From a checkpoint of a small transformer trained on Wikipedia.
Size: MLP 1536 SwiGLU, 94.5M parameters.
Architecture: rotary positions, no biases in attention or MLP, untied embeddings.
MLP neurons of a small language model. Each row is named by its layer, matrix (gate and up: input weights) and neuron, and shows model dimensions 48-239. Each number is 500 + 25 x the weight over its row's rms, rounded and kept within 0 to 999. Numbers have three digits each. A neuron's up and down rows have the sign that makes its largest values positive.
Before each neuron's rows, "fires in" lists the words (lower case) most often at its 100 highest values on Wikipedia text that the model never trained on.

fires in: "a", "aze", "aet"
L4.gate1003:535512543482527530495493497492494478496487548512495498495501518519477518531473473481491498495522515491516538497489548517485460472555530530521533493482498481524551486470495495472506470537454520522516478506450530468519489502502511566465510501504536543456505506496474501537494466527536499504485524498502467485467529493517490553495472508492551505490489450483501486523496516475527508462496506488496535524516521450486470491501488538470500510488481481539514473474520491490512529505490497537453510477479490541455516483550476535494471528505547489492502513485503491530491551474507454520
L4.up1003:504504465517503571499534479506479481523490505540540480525537522431493535491515528493496498486563491505479478506467514508493538501508505491523523470487494506497491467502539474465509488501513521523484513470495511558469497493486557491502484503539528519517473526517553473482498482490521516457509515512471533498512489494492507458509488547478515532520495535508533530478475499493523484528523501481461516515547495501520436501449493534488484524479483532467481518527497448515496516417533460515506494506539460483483467480475471521474510470465462494472555468528507516472546500490522486530

fires in: "john", "peter", "michael", "adam", "christopher", "robert"
L2.gate1152:548501534461469439500444496473511505482489546508472507451487503516478466497481501525518460513490517492539482493481537488422480547519544466514489479481487457513511487521493519513513481487533498466538472490462542501517539539478516480491476478472497510507519522498557524493496519491561528500535493493507501482505439522495469480507510499530489488562497465486517483492511511508506500507485505474469555512513489507502512468511514524474527489486518458539469493504502464505531515497516511508493516508543507513471507455485488509487493483481573535512525467502487488472463485501472521496
L2.up1152:512509536471518443516501482499531494468477496500480499461517498511483472520479505540537465527478494467518500521485541503468497527538513522448485514481488471480506510502494493503503502464549494457480499503509484510506518538504512469465456476473509519485533545499522518525504522478484544513525482477514499514515502503486488503474516517547456466471492485512488501550503512504491497507500526489485519528501495467491538493573506513504525445531523462513487567498453481487535525523509473494470533517528463477510480509491474497494461493488488517518507514516493494506447476510446528515

fires in: "new", "old"
L2.gate1181:530546481503499489473494515529502483538483461498504442491524509454543482479517516488469549464468471488474493468469512461467478468464464464496486540478500491510529536524519437503528509496452504507469479493532550516527508489532484462491512471480535539506507463505531476518471510490500475488470487514534502528508500477470491479498505508503490527500486514559482515489492534477479502537512494499498484530476513496531460485524534537514463481496523510498516526492491477492483469523512451518528500495538510531479513449492473528485506512491511502540501484502532504533522485499556495518
L2.up1181:539539478492481507466500531538499488514474465487514437514516516457535482464515482512470509459510516502496509460462506476481453459492460488482516525464525532510526534499518451495538522508454484520479464496502537519530511495522508486458494485474526504509510494497506495493468495456507486456493471523537503527480522484484503471543506495520502537498511517547472503474469508462463514529515507517491463520477525491532480471539525517532493475517512514510511534482496476484478483509529486505512459482551503496487496466506477538520482515491505506535478499525522471519515497509540522520

fires in: "men", "people", "women", "medal"
L2.gate887:507517549536505477485497449491501517485503470476493500490494490512497503487523493515486528500540500483498531510519519465496484525464463531469499549536452490520529483489524520503508504464459489492495494520463505493533457519487499513514479502493523494496474501472495530510458529494466485526515532508515508490504501470503489482517486463438532535481499538511520480512522482472528487468550510478481486488527497502512536505480474504495518502545504517517470476478486504482511484528522540515483527526531474559510461537491493508512521489495517518471502502497527468499484507486477478501
L2.up887:510490502506551470486498440471473480503496501479478559512501547493521490516495516504488496469505497539461502508523477509523503485531510504514467483476515469544488467515512499516504514475532497484497488531492512538523479472489528538526462524511508499477494510475515521502507470484533459492480492474542518451457444504493505509498497456457513496492535542487507534478540528511461535440499524520470534489535506508506516485475500480468543553508501517501476484519537504473498490448522510465497550482509506495489491503477512505492504459517547497468484539499507476511464534458513477487

fires in: "took", "title", "set", "takes", "details", "follows"
L2.gate143:554511472455502530517520503473512523508505507487483498427445464491524482508444495450499498516515485497487502493488482516507479489462467476474490523455512508502498466512479475542498494532514523489483525469525485517476556489490502530467514470468512516490510481483478522491515543467477505478502501476495525475485520514459538514516551556466471506526515463467530536501492504472540507470489442507494532520503547464494505505491501453479489496468492480555478515505478473482516486500538524514549490569521509511476527494458523536512539488469487490508516508495528509513532484487529506486
L2.up143:506517490510510466540518487484507529484533495514536513509470455498493473491536494468540506527473519516529496487541499491490518509537502463510502493537468518505508469533509491542477526545512468504521543503505462457516522515532490548533469487456500480504518490540455500525527511486549468500494517517552499529488518476476523525522522467484527523492515541485527525503484500514506494449483521525488514485523516513514506458507479463491475521503552476534497487510497492483520515480494534483473489492514522526484478496498536533445460484527550491476534520491505511504504519519507520493

fires in: "top", "region", "province", "number", "season", "role"
L2.gate160:468522490500485482517487519532503450518503516516483505563496481480515492495508485459461550533510524528515501492491499476455527441534520521528514518526534497506467534506522484499464492540484478494494541499457541508496499468507508494513502496505528504526470463510524512476464513530475525533500456510517532489502465520460508525524489470461562518512504518513530567506440525456522507502527425514459536504491506504499509508523478518499502486466484473536530485510507520425479484504491487533436530476497549510524506494503518511542505541471503513519515490534476510547505477486510475519
L2.up160:488520538528451457481507516513456515502514551498522470541500478475521502517518467479500461536513527494518461499524492484500490446524508497499525505492552496508511540526457490490515504572513503485450515481480458503509503498520484569536470491499495494492491508484514493448515526476507486480501486502509505501528507447503522530518507448462552508504514514528503521459495544514500534428535507535466513472461520478507511500494501505536521457451492495538500510516476485491541556520506509493497554464473510505502526530505498521497516532514528463502471486506542482501522500509492489503

fires in: "some", "pronouns"
L4.gate206:494504526456487493505529505486516496481503510497468510446490493481498505489488505529514502514467497465499481507502488523527479480480458504486514533513514522541567493468506520475497458498514510544511482516498499506470524522556474520496478524510537545510549483502466497519563517515549503473480501475535539490489501481519524490504468526467491478534504473443478509508495504467469505497527487492549508525512513491476486479501508499489475473458501508501461480496498479462497513501524505490515465479468511521518458437502507569465504505545459493501496473508501535517505507528529498493
L4.up206:521506477478495473494537540503510490480513528533500517550483483498519504530531451489501474465506500541475482494537503464528465502521502507550502496520497530525475484457460419500481515490517507502473459480510507531469509477528529537467506518499514490519456508508476483482469528552516490490437511518492501462574510498459504515535485466508513492498527494507511471518481498496473490441515508496487492474531500502511492556519518473453514539524513507498467497462503481524488472473528439529479487502507480507507456486512543488512483517465529522472520502499480481488526548475476551503

fires in: "cd", "ms", "records", "file", "cd200"
L2.gate424:485509494547500453513496501503502468512476515557500476500495481500542507526462488498496488503496538507523491549496537491472535461466529466511526508453463529496493486471524495501532537551481498487489488483443537490487485488505486508457510518495515505523498506462462498509451517500462511512470525549472493495496492487498502477507516546465481481513479525493541480464519551474502426503487475528535457513453475483498486549477503533491522528459501526508513505519521574510461495494484459560525456461493523539495481458512511524486499503530529518523543454557484514467567485475489511498
L2.up424:518500484490507451499508524519528508504509498491503509504529497471496537494448485518483502532521512504503477492500529473443468448514520488527489533466440475454484490521530503520530483474479502448465491492478479495428500487508505530492490484430480489461479471465471518548461493485445510500475516548456486489521539476479447498507507528487463486483477478480509512529514529506459486505503517501463497521465476454528508513504539471505491549522500513470465512514500525491480498461523460522558512529496482522473507526471485506517477481525524532495530485492430523536574467527453493509

fires in: "to", "named", "of", "as", "lantern", "into"
L9.gate916:512471509518443531529501477483518539473469478482511538513498504495488472561511539502547503484469516457484465560508481497463502510469542495508502430503498486512496471491477501501491500490465477472508498483490501475483528464498482462485454554508474475492540501511492520537516539460524440490481465532490517492488528518495505532489522508503529523507508485464495486490435508518473515501487535521483499543501503524509510470486489497531479542453500446519505500468495516487506483513525492486526528512480510506506536495499500535506493515520484504502503497522480500502457504526506525546
L9.up916:556524536473475491511526495495485525486490500482499546518514479473509510461597485506496494464491546540471518492479466516468520524506463481537532516508477502536492493499505499499466467542559510505491498473487500481527493503477506502482530480478495499516515512532520491499494496514519496479511480474472539481505565463468504468519489516511472527481497493422471523487522500491514501447516499506472518487517496561533471499538506465537488504509510537503477509494465491514520464522490493480496510518474476489534508485521498437505507534500518503499524487476471499498477484539486445481

fires in: "international", "michael", "christopher", "richard", "anthony", "maxentian"
L2.gate1280:543493520463514485509483511517493483479501522465540494514509492512524480483471515462497486522487526501520510488523502511485503507471496493492480500523511495537487498500523492483536473484500485505538459498497504532491466521471506468461479475535510491492524504528531459512466512517491521549486512530518474522482537519508502470485502545532468514466558464464552508566545551477545510534539474432466507515544497444517497502508487485506519462508496484478511477510470522486505546521495506501488518512538538487499496488447437491489485513477501524513473502486494460508499491497475513473
L2.up1280:497481491481533497519493504504485500500510541444505441460526513498491489483463471530531471528487513498521513492503481502479501556463508531514445543532453480555550468515522526479535507477486449549538468510504541493516451518503527530479493481480519520540542542502475454516454519511525474501511502483504492506509515535499523448495518548478458487512527497461487492496522521520526476519561485485482484480531454448512500514476505509493503478513489500504478461487452518492492503498549476472463506509549516478522470475434458511494496518496513516484469506490510500467501528506530524500

fires in: "title", "award", "best", "type", "pinyin"
L5.gate481:471500487495512504497504496509523493519466527510527497520521508486486488528517495521522518477507503503478451500467468499495470493489516497499497455455510507512533477556496487514441509528536514515481502451492531483505492474488491492553498536492510525468500484558498518514561513458544491502480560522526520483497509495494517454521493556523459516514448470461510521488524506502532474494473465486498476468536514496497505516547473448516493460483472487490525465499490523527493461500513551541502476540509470456511515510483535490487499475517464491523491505490487505501466506512478520477
L5.up481:534517464487493518447476531477524520529494487523495511484497490527527467487477512478464445503514519525470502529509404512525465514447478533474550525533488485536460544572528518480497538497486465488483531485501551515463489516480544519510524510516522511479466505552495516479489531488492483514541527512486526523547477525455516512500516510500497488526488491498480538507469459490479477506506493484516501494535518523493509494512452496505477546523495540519459492501495529491512521470517480496482488521495507520486498517504510493462500484576502531493525495458504492514507497448543496497

fires in: "los", "type", "types", "class", "el", "list"
L2.gate296:530509482470491501554522508482530484490465477518471512460514548482531511490460499471495521505490473489520434494485522465498521502475536483504516478551505508491467478447502475552477502480499498488488498516509529501494516522548514481465498463501493503484480453476515529470445504502524487511463504475512511475528455482521499477509436505514486531502539527524502479480505555471532515506538486502527494548536539476464496556517532509489472492496518488531490517501503537529490475492510505516464496543464517501519477476529499552474482502475543490529531492496476465531542473518532486499
L2.up296:529550544468541503495472486494492450488455472498494524496502522525491494453488452508516511485454545493522489491503516504526462562503476503485470517510492537529504477504521513499466477536544493508495485511510472503493512508496523538515472464515526479499515501518485534523542503510542484531477540479522545504514469473498547490515473473516519478521487509514473543492465487498534448418514497512536517498504546509540498488491524487526483484478522520466507485514493478495514488503447550462479498527473503480478494470472485477472516521538509493469501489487539485510471474500505470482

fires in: "war", "warped", "race", "dwarves", "conservative", "political"
L2.gate699:502513502486473530525532476497526516470501505478534494467478465497467459509454473537538508518474468513466492467484503522493503490515502523478475556504518498479495494490522472443482509488538465497458509462506547522537474491526526515497465454501539509495507506541514517487478502507542471494450515476528502538483472525529503508543536510512508515519502478472520475472513511480531515492513510490498494485503521485510490510524462443459463527529501513479498505492483539476455507498503465480474519514473526531501489495513505467477516508477512502522527537483548534511540479523512462524
L2.up699:507507487471512515498523536527508499503520510491521499506505482480466474523480495499537483534532501447503504487480494533492492454489487500516502525530556519511455479491510518488497533486509485494504518502489518494494541543454509517509514488473473526493545531511457442541528470469476478479508532502464528471558476453487544500492544524539525459516487546515520501513529509493501475512551531534513525492452498513528498474517499460521494502470465491500505444419527495467461488485532473508469510517527469524492578503544502497491532504500475483484505455500501466489487496468536497500

fires in: "while", "although", "though", "despite", "however"
L2.gate397:585464512524490508502507517461470538486558510476502506488530527530530498465471496466451529467466499493527500475508482531470506515513487490497531520501457547539498456487515522519472478478493500474530510442494510467525491485470460527460521510508504553533503464526511530465514467524511461499485519472511505464471526500493506460521526496512462505512504486539516462506491484473530524521524484480489496473450536449485482533453526521493487452481483532508469485486502465479516449509504489529495530540479540522521504498474485503528520478486463450461521487491523516509521519472464442471
L2.up397:575457566468519500463499547508480516490503532535507474498484527535508474532524527488502499442481490498485499559553500546517499514509447468485534520492488530516518548447489452544495485549475513526514521523489510471498534519495514452471505502489487494520492483461502493486521522528527499501471543470506518487479490550496524548525519499492484480501485497510511472498466489471529526490501504481509535538462522474506515500490505491527492526499537519445497500483469485494481488508543500510533524530513494507511508481480482498536535524487470497480497482490481495524502527508514471470

fires in: "cd", "special", "bmcd", "cd200", "digital"
L2.gate214:477541518509476495526502511488534488513516500468469487482510515437552520527500463477536480477515549481517517477476499477462547497511494488512472501501469508548534499546494519490496485514441547477493556516498523527541478472482479500458509472472492525519528457525470519494505434510480464520520465466515534493496493518509484501545525511479463484528522522473503508486482537460527494516476535500447513494506475434516498522467494535513508496532558489546456500459449521494452473512510526509472514523511562494478474472498491501490475467506534477520557449515529471472534498508495497522
L2.up214:508531548500468508489507539497515500478546475438442524478488481461539459503513510440496482502503523520517510514515492494483510453481477491475489498488478486508497459485497476524492454476482533471482528501508484556488470469477491484438465488489491497500528521516476511505477433522479527556496499499496497526474565505567506466503532516458473520480556499537500544502496516495522487524483505510490508477494475460535537514499492481543475516545500506480493542505502527473459502525485481465526505497497527451497535497526520514525479497496504499503480476520532470470544499546515465533

fires in: "years", "year", "century", "days", "mm"
L9.gate554:447499500505504473497470510479544477550493501497514488526475475479502514503486514486554476505546486456502510527433537495510511472516518558526497517480502550474482485499492495531538531496526502514540547519511567516479526526515491509468500511491535461480510510511500490501474547475485532489494505462496488476475505494508526504504473519462527506486512526508439539503432540508518507535500475506493509498497475496531502489483482495504434494512506525487517492535512509509485487496540507509552491521497479499564443484514545530481506505493522504535483557488464522532481501453422529519
L9.up554:474538471509505492489518545501509484516499506504494466535494539474495446499474508484485508496471536471490475498492531525465515538529556506474521540453525510560525477488528496519496499517471490465533489475489524447518543501498509475514480501445508488521490498512507499522486534536451500478506519519517462510477545471493487471485483508485510491497523508493512500498461520536529488490508484496491497519526489475516499482506515491498515543515502514496533536508505502460430491533520554508544497506558519480501472502499493460525505493462492504484478502493484516538446466525439512520

fires in: "division", "west", "type", "timucua", "east", "class"
L4.gate675:482480520471522528521494513516492497497495494531487460519490477522493478507516545488538507530498488493457473525471499482516503501506537504509505476502500509550515465538496529517517504518481490524492498552515493492523488522466498479520519517485472503475523462505457498473517516498499468505493495503543472487542478486525541512472516555463516504542540477517503488494493479455490494479490471548482527525536469509488482525551468476485491471459490503480528475514497518540535454481469528523484463490467509508486468453504496529497522519530522491558488502505514498507500498512486450526
L4.up675:533525479417489499486538447480528520525508538479487532473479473478486493500464463501496515547460507469514510510514521482513526502525504434522472514486505546506492492477493511457468521543465523466508516485477488516476494518452519487451488494516544533510474479511505503502549483507465501521475506450499536537535487500523471463519535500507506523536472507492511535488541502555510511481525511509489538457496497498508483528494523514502460505445522510487490489452518500503505476504524489517520497485494507495525500510498528519519506526493488496486457478479537524527503510495516506514

fires in: "back", "title", "set", "team", "return"
L2.gate239:533493470476536483504501495522464516486531532512473477494491490518545477504490515496500515507510536459506494510493474492512479513499487489479536525484476513525523497488522466490495471461520464510454557497553541527481488517472536498511526478505518482538471464532494525501473541476525544472459486497511493508527459494489536507526532572508556529502490514520515558486472519533535540519494507495505553560478535511479479481508507464502499536548516504500488518495480521484530489505547507476498528522510513508528506517481490524482472472526460510512514487547509475488518518524505480483
L2.up239:520542535468466487545495486514507519469536538460482506522513511486507477528499466508484482505485535513497493496518470501522487533534491515497477479494483484551491476460496504510476491512494476462473523519523492517503510467513512522519529449462536537524489472513498525503471498451501508470494461495534507496462481513484471475549530496537535510494533494526481527479475451468525489507469515472480524551480512526471532552465496456503531505480495495472508484462478525452501475461518490471542520491500504517528475501467487506520442532514481465515508495519530498465495478521501489523

fires in: "as", "while", "if", "though", "like", "akkineni"
L2.gate1256:478484509514457466496466487477462502498522479519517498533573547497518536517553500529461483465487498501506498522475463461507533519513515458471468491551509476495526537518488470501529492528494517497482510461521515528548514525501498507530477527462499496528521516497487504452510503542460474530488508508463491472487504535509514544497518476499539467492508480522549494498457547468527473513509470505498482540497524468481491488466533512542508467519495500509535492499473494440507495517504522538487462524491519487505494498462485510470518506513489505511500495489460487459456519504490442484
L2.up1256:524471531486458459531449445497546533466493490523502449524529517454479505545525526532473477500501505498535483499451492484512510542515495504458500497510468495500496539455490517537529496537480510480531501488488490487473499526510497482513487499494500488525524505470492544492494518544476474446488496496476501471522479508509509515510497491545479451535480448481464521510525478482529493520504511521526497480528515517523502494485526503529474498491478526498480517507513471524533525515524506517531484520482502450528482463456491472478502572506515511481483508482456487469471532523490516494

fires in: "warped", "japanese", "culture", "fire", "war", "law"
L2.gate1504:509509494544466485502533491498459448487512445533504497537524482490503477520484542474508501493489495507521521509497517505486474452487506526501475463538557526496504483467529482462500505506537494506457517521524473504530522436531483522512493492512490521527521531521511459467518503479533511513479507512450484528538536493496502490516511486545512536485472507522519533505488554487487530526528496498526482530499523512458531486550483527506505500464520517460523473492522526499482507514469522474497532500458524547532506539500540513499496534499474497524486457495461560493515517520528513452
L2.up1504:534488499508467525482500484523490500465531497499499491493505447463466488505498546507487499492514486535532526497509526500490480472474490561535519461518534526496485482457489514518490546509506508495475533548512466540529549515536513525482507478512527524551527514517529493491470505505511506511496501505473494481504499516507545516486522533488508512533485514494507491446532538444520509514536471513553475506506483536490512503526478488484513500456492542494494474485504493479470515504472490498471516475464516528486528539495550519508510469488515470520493467503484543515522536511492495496

fires in: "city", "town", "region", "kingdom", "province", "county"
L2.gate1274:497534524525479462502531510492465538490505510498467502494445531536481502526481545498535471512480503512506541469541483546462542490506494477488553523529504515480459530543530519495479531508524519496498531544511495474451545510479505532515488527484523504498551488462466549507492451465491448514481489456494481482525463496485539496457513461501535532473500512511500508522471516502536461517515472506493485517460508505506522533459487523493458464494501509566501490487507519449516503476526516538513531500467502470479513453540537466530536519489523516515468498517505527478521474501493495528
L2.up1274:475504446529533503495499466554507480562487523435471539478508503497494509471511534482448471512521503528511498472457495502515527480474494531527540493507509456490491487503492530478441541530544533494451505491477518527500533466500477520518522509500552498505519541477511508472505480492482453517513516500452482471513479487475515550520517530530526501525535522539515511451435509482470498524531450517469556516490513493492470495500507507486504491461500489526520468445541469530502478477480473512503503507447491481553522504542490522535509455536493483516497478552509487486517494483511505526

fires in: "jody", "j", "jive", "lt", "mr", "mrs"
L2.gate849:512488453524514528511489512478519470461510492503503487484508500467524508431447500510540488506494476513536445507503433499467512516501526487489484426514485505485503470492505504525523502525488484509500500487514473466490481482545520466498464529530466526496493527490505534563474486522534479477523513473462541529520514517500535441549503516499507525496458459515492494487499525504512510546492534469475443532531488514535494537472489540545512502520530550489525496512501509516485480480533517487536445498486504518500494487516459471469511471499460548483536503532491471482497509473485517513
L2.up849:485446445530493499505467512469472500472504491545509486463506511454505509451479514489520514482515522505515488519509464467496490521517537449482500436544471532507482501501513504496478496517510517503503495509518470469471444510580505457489464533517487513471453536485482521522482509534521442496534525497449502519493489488491541492542496483460537512509473477522480482490507490477548524547494531486458475509544480515539473527456501500532498515454514518520523487495471519508476495439495510493532486498483527516518463489506463493447486469493463559464513519510524501530481492514489511526

fires in: "can", "san", "donnelly", "donne", "real", "prior"
L2.gate704:513518505505505477506489551516540498514521476488530526464475477553509532517513518531503482488480535522487514503510518482467471498507497505493453547433512538550493467533520513515502498485527503536506493504485527494498518504471497514539524477503561567483491455528516517472522473472514524544506448462511506488520477547522493549488524484488518526516531532482515498481501513532525457495508504556509518523530524472536543486513483544475476495525519460493487496491511514546522476494474481531499545520505496533522551519473485506478501484536478485482538494499517511460497457488522521502
L2.up704:537523507531527543514512537524520459474467482486501538466513494494453526484527509530492497496463522524511535509520501542497500499579532529503477511506490499485490510515502497483551491474533492517519461489476551537514511546408457504490506496481519497520542485509488526507499497478450524468465488483451522514499491559463512502453502508504472531502523548531531502512491508532483499464534464535533516508480513506460522491491467477488491465496478468472462524452473507478523475451483537510517506526480458507478538479504511509514499504522514503485504510518482484464517492475511511469

fires in: "with", "by", "of", "to", "donne", "fasano"
L9.gate1058:531520475509532530534491542511484486478490523484475481484531522495481503552503476481503507495498542516495475490460486554466485512506513486518518498522511521537493538492464469467543537513511499434507490470520506484499491462469535470490471481518509502528501519516473503520521503445489465494503504504517483486518494514477517519476527513454467492532502510513532510520497470466518544511489509508506500517506544491476470528496544480440467510479522488492492552476526565527483511502474441522492464498494471494520470515480508508497515550496527532488500487489508483512480487487542530535
L9.up1058:539515481496493513506491484503515522503498484500507494473498498538457512505528540509535477537539489469489529533520516500484458529506485483458469511501501486516497491476494497486500515540480488521551523494494484536476468494453527495520494510505507515475539527513505500558509496450503510519521474498502517524508486536475494472452439470520430468495519490492524490522484517519478474501474500513458524473521450479463514475495498522484518482456488520518463458472469514522495473490508508478513484491533488548534500494494530471484458544491499523531505525531473518486462504510458519444

fires in: "there", "race", "races", "competition", "election"
L2.gate1530:477512518490481495469481511524487503462480477492451502479500505523501502496456474483493465511462526481462478495504494473535515470502473460494520543512470523476503430510501497508498497498472506485454513496517546521528468529490505491534510506514487523531502468500468484515498439419443470535480502456522485499478482512513500509502510473537522489537513511494515506509501516499532483497513474458484504472553509498515508471436500517461476531497486518499437463452489539460510483521511501519494509537508517504490495497495448508492523505486464523490502498463530491550505473541517448540
L2.up1530:495485525513492491511500517484507467469449480507485504530495472485496514500511511522523492552521465454492529507453467535497482478524533482453526510518493515494531431486506467456515489495517528455494464514498516504503479526463504494534489510498486509527503472471513470519498502495487505523530508519480478500523547515515532478517456523512503460521499508559499536515480489488516487494464505467523462496519479524512515477503490552494486513525519495516514503461436527483527508476474504490474516512504540496474479507458474495492533492459443533527492454511535523482481505527493510480

fires in: "sports", "m", "football", "fk", "cm", "espn2"
L2.gate1521:519520470552496483516500523523526472505506512500485490508521502486471488475500515485472517486504510466533502489499483561486485467555533545528465512506483507513490545503522480470465531543477487456467491467495503444539517493521500499456468502510498519487483496471511530496493468493440499470513532536495535472529535520468484507508510490463496546490541535510470488510490517484481554516528516488461481516482510509518559484499521513521487511488510510486439509493466471467538518491529450526499494498523481450510515518520481520472516456482525531547522504505526487524505480484516505496
L2.up1521:513555436542499492546500519524489513538501506517457494504544493494498506476541501533497481464516527483563517510464495497528473490563539489516464449551537526477519521484490504522468508519518468422464515486497498478518509453501484483523483486528459517503536506511498522496520497461540519502518508541475515457545534523526478513535464507480501496513480509440500488468491513501488535484491523498473465509489485491502535507482524507546499504484479501517523474474515502485483490471508475516497495501526510502479516504533508475501498481544534488522544469486459523506500456520501521449

fires in: "election", "place", "race", "elections", "by", "lap"
L2.gate921:508482502531496498471492524525492463487485481471480509502499447460496554491523535483550445504509529480466495479458474528502467469473529459512511501506511536479503447506533520564499534496512520505503515502526506523537462488509527514505509501540505467511494474507481478520487491478510474507527495481446510505534509470464527518496542519508526500507502475512455500479441502484521491514495511526520525519489525477495523498478456525488525517477544506535533477449493552506475489523555491512524466496539531498494488524540493546512524481474484527463513488500458481501473515516512544551
L2.up921:429448507463495522512537509462514488454466491501469532510524547489488509547459508488526452502483488526471501457502542531518482474486507455499510489511483497471510506445481476501480534478492490442470491473503504500548518525506509502491511518469498518504509465511484509486484513481505498524519452512505494471539512532523497497463496519499474519507515477549535493524487512545485495472500483488479527467498496516445494487532485559497438478507512459492507498513516520503515519548486495550493490501523488519546508478518491497521476475476470505473505499512530476537503454530512500504

fires in: "a", "aze"
L2.gate908:488505500489509461506523496526452514511486496492505513536451512510541543529489478501521569514543456462509522512465508466535484453511499477503507490520521510507480500470499465488467502521536507527471529453471514474492510471471508539470516473490551505528507490524509465524501470494503498510473538507502499452530496484485489514488493501477508540521527527475531445478483536500532497477521489498450471511512498471491512469533504499498482490535535545519516487500505539456473498540513507537467529487540526487500495509490511488497525504501537486496564501503468480493495510541497533537
L2.up908:476499489467462473473532494502446447528492496519528497530548503491509482464503479502471489536524473471525572521556494530463484466563493521499493510497534454514515502551480478488453502474475474539493526474478521526515486507487490508493522540501555495510472557493546476501469491504497517523499498548504538518507513513493496456493459522512479514521518534549505529455500478501479465476503535518519494526517510492485504494475504466464472520481481513505526489510490510532496487556503494517475512502526488458484499505482497455473536552533510531491540510457449506488481490497474484466

fires in: "m", "mm", "ft", "mi", "cm"
L2.gate1070:488509480513504501484495453466512501510460493483507549474527561502548533501501494502486501527508531533498470484560493518500537490485491492480459500480502502532486503510532498475474565447530502479487525471484537489564546510542491500506533497524502523485459493512539516509485488501486485505528509518477509461485495516523450495401514522495518512528535510532499508507502487498501503481527509494481512539492483492513534533493474495523552511515506506478494514482467549521499500535453491485500512458504516518532444493517487516509561504476519470533518537488496477501478489506532528419
L2.up1070:451511487528542482480496476499469455487484535511489479481517530535540528483538481519458517467488486494524484514509453512489533494518527485502435503503531508502510467504538523471437518446511503454481495503519531521538502496510519473503516441516498517509455507472507486539478488466554463499493500518455532503554484502582479485462475490540529484533498520477502529468497496481510507495458479546533501516498553497586505534466477515515535497485472530478502527519471485506467513480542486522501487494471477502541500460537448491503514497505527464487521498514496507511514473513519525489

fires in: "to", "of", "than", "on", "as", "from"
L9.gate130:498494500477527500493502480512475521472470531526473534533525529453484485474500494495508481502544507523521450537516503525454505492475492516485506511472488478501517509519497519519507499551540488467535469467447502478502518478512538533525500490533496532505470496501472502542518519481517494433486485489506507533506489538479510492498485529511492517515465512484498468458500473441533531492488524515492511492468507530484514480530524530507488474522503542461499476530482493431440521517503463541515463531514512473483484499495497480491577486469459481488454529494510472486499523535511466524
L9.up130:522510517504505515496447483503540520515477535517502523512530491526537492541496490487497481510522500514504526549503512505488501531491423529531531518504516469491505477517490503506540524504533495510496498499464465517454508559483497507495487522468493437485480519511524515495533485458466499523519480466498504526469511533496494486512446509504522482502510491471480526489467475504489526486532468538487509496508466545477464461493464520506475480494526491454482492502518492545493501516496500491528439505473479492514497507508467475497499491555515501517494517526489508467519508476518500477

fires in: "early", "and", "making", "made"
L9.gate626:472474498493527507530512544518484468538522510502515519490487457476526486514496504466469465515488501492479496503447468487497515480452534495455477498524482463521467493491503496496471517521573522504509511541534532518496533458502506525429486487460496539512504522501494526517470507503506476514500533499504511498469529520540494509479538470495503502523443479468501492445503458512549466514468508505480518520511494459488520501446522505485493514492456500443512468513548512532493479544496491492556487542508524514532484459534535509532538513502495479469503507475539522508461494547509543526
L9.up626:534462491461473496488496507492493502504518452499476484515491550493476491504525503538493564521507497493535512495496530531514555536531483494506490502483541524467491492512473500478508500485465495510516480510507505452557512473498514523483489477508546509503528492517497510472517445511466523490524545474542491476447482517453519513480484439490529456511458483514485497537536469459523510541480506515494471441523489498471514512495499474500465514526493544527447498470514494514512524513472449483490478500523499478508489493485497556491538487443484485485475568497487504445501489491505468491

fires in: "type", "title", "division", "note"
L2.gate769:530504497480494457542473503504474489484505547519482510524487511499526479492532494484519499481509474477554461472506512493510496506478509518532529456474514536536482492539484474488525494500477518519520456497544533551457479501477502458466509500477484474440509507537542520494537486485522537527484520512519482501489500505513502493490532538543489515516524489530476506496496501515495497514500466511489474526510493491486508542527486465514503474490439535520492462522471473556510504510497544548486492521514529492477494500462490523450515514483480436495558437497517525524515469478509534450
L2.up769:482510513492511475517460493521524487484544500460494526485492531551525506483467494452540482529508438489528471524478495444546482524496486521511487508530501498506485492533529516482501507530479521483471493504485494513461536515521515523495537504498483463500489485523496480477490513518504478513485512489518446528522533502493511489482506490488495467482522469494494532529535498525498514496543526504460522478527483524509481502503555463508514533470458514525474477538499494493510503515477549482460489495503489506494476505479478474484502548554498515493491462496533479559497485509558510489